python train.py --n_layer=12 --d_model=640 --n_head=5 --head_dim=128 --d_mlp=1728 --qk_norm=false --init_std_o=0.027 --init_std_up=0.027 --beta1=0.95 --weight_decay=0.034 --warmup_steps=200 --schedule="cos" --final_lr_fraction=0.1 --seq_len=2048 --doc_mask=false
MLP neurons of a small language model. Each row is named by its layer, matrix (down: output weights) and neuron, and shows model dimensions 213-425. Each number is 128 + 32 x the weight over its row's rms, rounded and kept within 0 to 255. Numbers have three digits each. A neuron's up and down rows have the sign that makes its largest values positive.
A block is one neuron, or neurons of one layer that tend to fire together. After each block is what it responds to, as a language model described it from the Wikipedia text at the highest values.

L7.down235:052156158127128127121165140109147152170157170104134152105158138080100111156151113167212139139101092070076138120123149127105117149149127075123109154102218133150133105134143072057141077137158123121100169124133158123112163148110109119143114137125158211173141154184178159109109113135131096086151171157176128125105114111183144089155163042167097070114099155161152116100093113102154187134149135126206135110162098122135089103088099122083162104113151121131115105130066168196211163082117084114097125118116119128101144139145164143130134146212054097160119114135129172120170141131102135165089093149146068139101159166070141138104121167152126113117089103
L7.down477:110119116165087099112115165132121105095179110098112146159132127124125102104101187118148137151113167134086125147128129091176211132124095089110095133095114195120139132088170085145108202129106154120119129178097139117125214133113099140147113138140150157153098148082119146134085175140132129181133106123116202137133112142163130122066147129130157138187066108130121174070104106077155172108134117170128112131151074152133087156143113187109128111125159132094107133145134151168128120147131149120085190137132119128144165110193166141079130147107108159077096143106098148159171181124151174130180119135142117106118130076080163081166133083145110115100152132
L7.down581:206119177175090114165099120108136148088184109171159191149140166108109140133144123125129093113136175128075140133149111133131093114124158055107148079076121128109182109078114116132166191125209124178156161169100105121148198148066163188143140121188125178127097120135082171162142096090116152074117131096110075152081226121163162165126177071112085118076116092095113152144127091172097167136118162159157145105126102175172154187054102140082122118126119150099103151126071141109130077103082118186113123087072136176088152182125097076134120089155138172154137112177137147225114142097123070134150143145149162109103162093133127079105082142086115147159184158
L7.down1024:172123058113095095160153193080101148166115092151159146105145197147101153151158085165143148142113145137143088070109192143128156175164098135165081141119130110165150111173078033129150128078118163132164146098175207144120157137098177174136180154172122140171041080076156121126048141153118165137122120127096111060158137129127140103195163121072143092147125082106086148108088143088115151176161125150094145195139140145124200080090178104137164140119133133086145131141132122101116122084139111088147110092120058134129093174126095132119112111158142111110130136120158151151121143128151110146149091053137160128112169145135114173115176072085090109098160131
L7.down1064:116095086125134155088138071084167185090131077145143168175083105150153118137132087140073079160116126103106078152151175134124158089125123174185138116147150094197143096143114135165121143119127128111123127122109118139102112113082095149067148088120121109133124096107152159183099144072083115164100103181156110118112117147129134098110164158124153100100160140173138150164167088170148165150135156181119175158092080124162107184138140080103125102089065158081136078094165139164212075135142106169082118135144100153108105164112105146110122144120163087175124124121161134147168147150112095117130137145092140161145151123101174160137181169101151130149121165
L7.down1163:167095009088072099106094129133153153109121151196112178152137124185182159168113135094154123107126125134079089156081110112120202194124091123143068144088143095171130180137116094057169119047118153152115117126140125134153156153149092153129203112156096129102121156084143147167125100091094100117104175112111147134120120099173106123139164095089168172146101087144165129121121075105073082112096129116165101164097154107142142114147112164093162084129090157142150162098150135137104148113152127112118134132153102101089160103102147144149131188162103205132114186115132139103156069080111157075127094058148145166155098126090126124121153098131181196120088120
L7.down1367:126111164159115151160139127140099152199096141106124103089108126139190162127149149121108129150123106135079110173133181106164112163153087142130112129128147102184149181134149102099135153069166120122131158171159117116141061175141083121179136135148112103079073152138131107125147162096117169123150128141129083110083150107131095138055178156093114157098182076179105135153130069131060116109117100179079118167143179139124121045138139120105109147166100135153169100123138173145155078172146065116144089133155100117127098110147136109187084168130154166139092104160159165165098208145167112127091168153159109146172142149128079149067164097148136153151183092
L7.down1718:112142172157100174146123130092151159150059088132236117066162182139172164109114065113106131150125097130128080175147144118110102131106129132117155072175144118175170148167160098092158143150133153148130072240168177153122113114078129143113189100090118118070130127176127138132194180081070102076101165149128048064113139118121071160132160097115152093122149092127155154189149120194137104108085179170126120102122121146115142095153121112098123151123111148110154125187151148143154060111107117137117100088134176094113113175121144158174182162157136119161095132129147139105096153143111104139111115151103130121105118189164078127114171090136148149131175091
The last digit that completes a multi-digit number, often a count or quantity like 2,500 photographs, 1,000 spectators or 800 metres.

L7.down396:093106109117154141175132125146185124149154105163144134137181150133089079136115138212139147155142096173109042158154142114152062126126134121111183130129123177108108145235122146079125120150080097155140198138114080142160137117119191083167096139119149171146145085156174159119117114126110153134072094088108122099137152138112127085144144131103128085154122175111107151100146128142112116110197141147130091217078169178090119119110097208092130114130112088150146177098145174154085195087133135133122093156143118099121080082153128116083197103138184147083146173149056147163103128111171105090113093136139137180170191084145142097129123127158117166099106089
L7.down514:108172183098175143114164127165090115192165126104133086168131148170128127225100108132066147138131119162113126102095162119158118178103159128146123106162076164061079127126063132182194087055136111188124142121109156149161098126138117128118098134151166157172097108157150154168163132097153158135101122131138141120152119158157081139152169122128108115131166100132067160144127167164158190165128119182146196182122151147154154118121130132164153184099130128158142192108158145143154127099132125164093091112130175130077141206178118164118079148142142036121153090154085114119105195126161138166142098100155085132102158165105076109113153142176099181154138133
L7.down559:130082196167139088102107122099122124046132162136100131143103092105127094083127106166148088189104153128150145135074165166094137126140145147092142124072157116126133065131182114085056178134103149118140111046136134080187104126126078137151047108109173183168154100203131124160169144088097107104123138099088126086100139158139135109132106134112137162136023142107094201145161116175186072157104117160150119111130193149155137148051148166156087159105105178139113164138171126156127110101170094164129129118144088159144132149116116141101128097143149150172146118140147127154128102102107133154176152070191144118131094088154094170115102178079120056125128105
L7.down912:084193172107160084141104133087160081132120151130139163195131187132145141124128118130127153099106111145120115135137049121127130098135139100082163097103093137099160154118141150088082149132154144095085114099056168140131114140154141135097083085165188089164150117194135105136140160121106115109119135153145108129141096140170173121063154162187097159122174081147111100115130138139075196182133173154138106136136103085101180121143130141132131169114192122113150140103065178073156189188144144078139140115128170151123128194156130164124104101124140165117110133104108100145131203122118132183082150157131164112182150072134056127100098156140153113152092089
L7.down1138:168165105121196174164119100076091116092137069096094108164095090107153161096114148140092121179167126158119103138106180178060106089081095110085149106198099096100147127103164134106159138168197143164171159089117218126137092096120115147117143164083145141084076186119084124113168152104088125142154134089119129125172168179172141094146149132134066098160186138151121073175162187092099138112149144180145146146119168141167104164163146139134122123121169103156132077126092138128145146077098132122112148104116091161208114142089104084173131159099032077120191155151095102126102128111155195121137125140162119127110165119168155147121151132128154144197151128
L7.down1361:134122136111106108113148086164160119160141151177142145118103062153104160180161168141145141143140186104126150122110077150139101165114183108100122131121132096143161141068149156167148142128157186117131091123153126121182159189136156140143169145096127167173113115108096167102131132176090039123088136118136166158125116091158138104081182112121143096091186166083110080154104170148175187149122116126105087155109086143180136144111158177161128135104088175145083114136160131119127109062128091126112093107092101095094092138110146131167073150189089111171172161100126103133178106177129130147161131083078157122085123133133135154156120116165078208141142108
L7.down1709:104104168139146079138166129155142118136134160087109139107130086125133219160142130186119172161177139099135142077106117092186145152111116116137164111229077123170157144113118181133137111114144135116172158143182135113114098129167121104170095148187129198180097045097164090151202167100082116123173151079103158148103092133141094149142117163118136093116126114191124132150075139041119144117192081127144130126133146100109136104167078165149068128090192180133182122124123114099114121110146080070089144113082136190154112162111156111084141131153168124145141123124141148162121153125113176104131125117099144075162131165115149153196081157118165124140128112
L7.down1722:090116203078123141180166158097136132109158139140113117144141143152096138176100133130082091118111084146147165134131083125064114110173095075135157087143158093117143146084021091120205119115123149094059078144063085175102081145149132112087148092179125099096135106141081106150090134153142174132119137157097058129105134162157143122140131123093103079097186101109127083108134087142091119153131241131139116141090126168064117062157141096133159146114128147195208131119228171158121183179076118135128137187162194148150143103154149131122108099141123088143122188105126108087110138069087144072150127112144148145107162075165106106160172136136129085072152142
Opening piece of a word split into subword pieces, mostly "th" (threw, thoroughly, though, three), also mid-word (Brothers, urethra), plus qu, did, do.

L7.down590:158124131105082096115101108171201185090148150133148164114147120101117089150152098205108173110143130147095116177137164122149157143111122125129150133127178109105147164066135112112129064137148102096179146113119093124163091161098130100144088081163162088103160118167127114150147114125103151097142147104187050154108127144149113104149101089131079137127210102118079103097059100048153084093141099089128102192113163160101125112153141120159098078121169110099161152148186079126095098145161114131168222130063156178103149073228138166093142128149130104045176101114086125147079133100106101071115140132114123166108119092065153131133146082046118077113092109
L7.down648:142148161144133082153171090128177158150111123180151123102173090141141063112142090192127119117077164104074154104127098163084163124126102049090107146143103131132127176104079158161135150135113164128179161190077111113112073088166123152111153119108130149138073104167110131111154121098138213131135153098148096127156057117119143129108054129130086109158104137152173101102186116072168115123130099120132091123139211141166116171101175187089080112110199138129112098149151181082092159123092128062104134062110106138172180137139071117151194125133129112115190107176124075146143112116160204150151126168201157101132115115150083131153130089074128145107164119
L7.down719:118144170152145130167181123101066074105112119100100157142101150125115104150092125152156097148111205119123077094147146136062143064092142098106143104101166065168103106117168059123150129147138065106134145112142112128102110136144135118105122173133152067129125122175173154138105121135104137119175094149075133067099076126185134096141110167101191120093122128115111092165177126085174130138133062117089134172127142123160108145107094157107115096125131149127094147103121075119126084131106167073061137203168132092115166164149159136109057127209144161174142080180173144105158156083186104166131137128160166151134179172088113163090135151153136131125136147
L7.down729:107163171175126129140122060114128168169120149097144114072188118128121197095168160076160070131145094196093150101095120082137182105109098112117102143119138163092144124144098107092156164149127132181140120149125116159126149111112131123101118129174112163181171115163152119146146102102135153077139110117103107187116119155096126127135173148146139108170129131137159140150153104146086189149160143139194080155121178153112109139134125162175137114115121122115089134070097083102098158140122077096100128120141147136136148080133125124109106132106062101113125074159141021122102055197115162103115118115112156150109169114175128162165219055178086126136132159
L7.down1002:148123100139127117080087137184133080133100162142137086116141127113135082124134169116134138162119138103066148080137141109177115096143114145140127115171185130160153105117121150126105185137133160115147082116108093127136128091129108169149106124160150192122167184119171093099115120121163121156133101110100147063162125084166095129173117103098140099109138165156168168154109195118035076175080124118137128151174108149130141110123118136174145150169089122123176172094156131131135093089118123189158125101092112211129100092130120104147131153175152199089137179178124094121115158124097145167179108171159126147205180120129183053176123144138107126112116126
L7.down1086:139170119207199088142164110177107107110103107163175124127070172164114120120156107177158088080152142110123128204100128140138129134139139143154101077122101099141077109164201115177187138137139121184134098103075128082097088122140098130163136164139108105136132145176160116130142095178159140101091136056107132059165122118108160116132149081097146091136141197116139065129129114092199161135098077126121105104183149156073080156165118152032134188081094099123087161138144096137101111125102119171170106132091149205115128133146167101168133159086091075137104102196125112112118146079119158158110189153171080111125170130176153120104132182137062124062130091
L7.down1507:139165168185145073139161123115144094179125111143102121154124090101116141118133089104143156027125161106141077176098168117108096123125100131110129121180153159100117145113026122139106163160133113176204153125133148113109147124162193106143102099147090160115157132127142133100110109070116177101113105165132159143092117151097134104095123106159187131130144200070112074090141124069171146125113136159127153123157105150122106104142156109159136108068126091133100096073163125058115092206150166106152129190117125177132172110101189067129147125112052112082119056162136123132155099112113155167121171141152090118109125104130153105114129173152114118164102155
L7.down1597:138122104224090117153081123162135090147130099168166119117084099116136143163090122149150070106091087128139150116175156094174157100124147070207121144140098124109172085114097138149083142129103082101158174098153060149144123056204125126130108142093145157128113156169099082188196123145087136155127111133184141120067125127130136124135186117170082189125136156092081163130120141128170144116112117143174142176085149139089157140156094185153047113081095170153150191132096114144089100129094146134100078151174123134159123120129188128141112215119099088104128102184148131104115132174147109114116163140103144181140162105121109167138103122187134194080171082
Word-piece tokens just after a word's first letter or two, often capitalized names, as in H-op-kins, Shr-op-shire, H-und, or "-" in WZ-7 and B-side.

L7.down201:053116084093054126087192146113152166149163136114094170122106111156164145132177131128170136148075067136108140146106106000141111140165118072164130105128115185094137109146137109136123112178163124118099091147128122208128086127117155169083139143115090100181112181101177135134078193138094114088130168121127053189153199140137159132096123152134108128126082141096098152152133133157104091076080093144151111225158107172117185140132151120069191153148161163122090116125098163151058138129211147096150103169172102151111149165100131170145128114164089122111161102121136114103092114142130165136125077044159157111128145111119167201073110177115137099173069079
L7.down676:094244180107128087202145115166130091169118126126148099153195163160198114122154148121150153101169110180161146090127163070111195109091129172166090091189147188139097092136130096108113117138142165128134102096120152166144179116143125099152128179104145134085168097138112117096146109097123119140119119126141134119135139134126154186101149162139106179107094159179127144151154122123105152118088079148168109225089128060169140107136098146124144124153135118143121124114119125146103117127167149100157119054154136107133158091066110179152152113140116120174138143169074148150057164137118137097113103121140057122077101147114135168160187143133112141145077088
L7.down1028:133078135126024098150131134160156109142112134156063151162098139120161141137121136080098155155108153109118177119109146058166102093176099093141107102160189132181095117036119141065107147210183191160148092135111124158083115144121119128116082095132162115158121124135139150130145172149074124164127131101156092117113130091175098061166113111148154125122133137131141179118122134135051104127139113167118090156116120125100108167143130134086139135108138097057100127130120134176128123140178131188108089135130146140146135131108124124122185117154106197121128131159093096190102089133144138102183084142095178205153098152150170154095183135173166182120165164
L7.down1319:173148140177048106151104174145066110169159078101105068123126149170131138134154107165134145148146141149066093126102081093101105128142130110121158144117120152130068155119098142176194068112090132124118118110108105125110166168208071125122118161135127157160120099152092182144045135148169124067062129149085106137207140149142116138169120111131144138148083126165098184179102071077136124145135097093182136160088092062106176168119160113136111123105141134141133129069160126124088117127172143064095113123145158141117104118132119076156094202135139179129190169123088112097126049126133188098076141117144128163110096122137137135137040096122139093091107134
L7.down1411:133183132181042112103150104122139130151097118133132171147106115125130109087116089118136173137149144081118171098117158097154173090122081099143134167114153138147076074158063120109126144128111111122106096096092185142143161160139148097138144122101194122071145153151082181105073174112163113133118143163106101153111140098155106119130153160108173059133139159131125102077163121131100118083090114171116117196172157064157107064142157179153117130118079140128213165108060133148137092110185139125124140153155093117118176099182134055090151137144200156187158148196090122121089126136118123137146119098111102189144157132056155141078146136192157146166139107
L7.down1448:071170192133019098116151129151093169115100091097101138111146092134142090178064079127170151112169132051157142100131154053168110151141138094160151108144122180122154136132137188062157132179114160074157140063168107163150135145123151082130120187126143109161146082126116174165095148059137087145096147116094077148159114103151079124160144144119162137093212100136130081116151111155142081086114121182163128136101117159136139147115116139126131136155111129110128160089097053175148156087197055133101075133117095196074175113082086116081085099179135064190116098192146086069082075116157124157143160101076060117131146166094107106120116105137150150209116114
L7.down1623:115127182103048100147160072099152083143093183116178118128126160171180129127154116178109107100084115159197116130178118132118120076160056174173151123155049118121143119104148207097117096142114132147127148109064127079096029123157209124094120065140178148067082122134164142188098121112083105109115143074134120160118136186178102167176135114177100158113101143172118079092165097165122121176063121104160100223179084090078111122154048124109144173137166080128147081081133121160129155164185124146096157130148171145105137126131133129140149143082082083133128164134160136111108135141218148112086124108134121141175107131110127111084167122118105131069178122
L7.down1690:104121081137074139123110141157121116125175091128082147118100171098115149147144173132139129182165168208105149073078127073098132148158089098089169119098199144163114159187169153062102146108088121126114103142125097138171075113091172109170076134065145119131098134138126198130098145092147130131113079161129130115143171103171200186134112110166155140180104079141183126123147112137152128117159111115122127102125089112172146140140125096145088050167124139108077166150094081092100135099184129112120100141077139105147155165108087150069191117141094110194167130052102141130131140094075143181087070091135152139190128100156137133091128142195086154108104043
Periods (including ." and ).) closing a complete sentence in encyclopedic prose, before a new sentence or paragraph, e.g. "in Benin." "Georgia."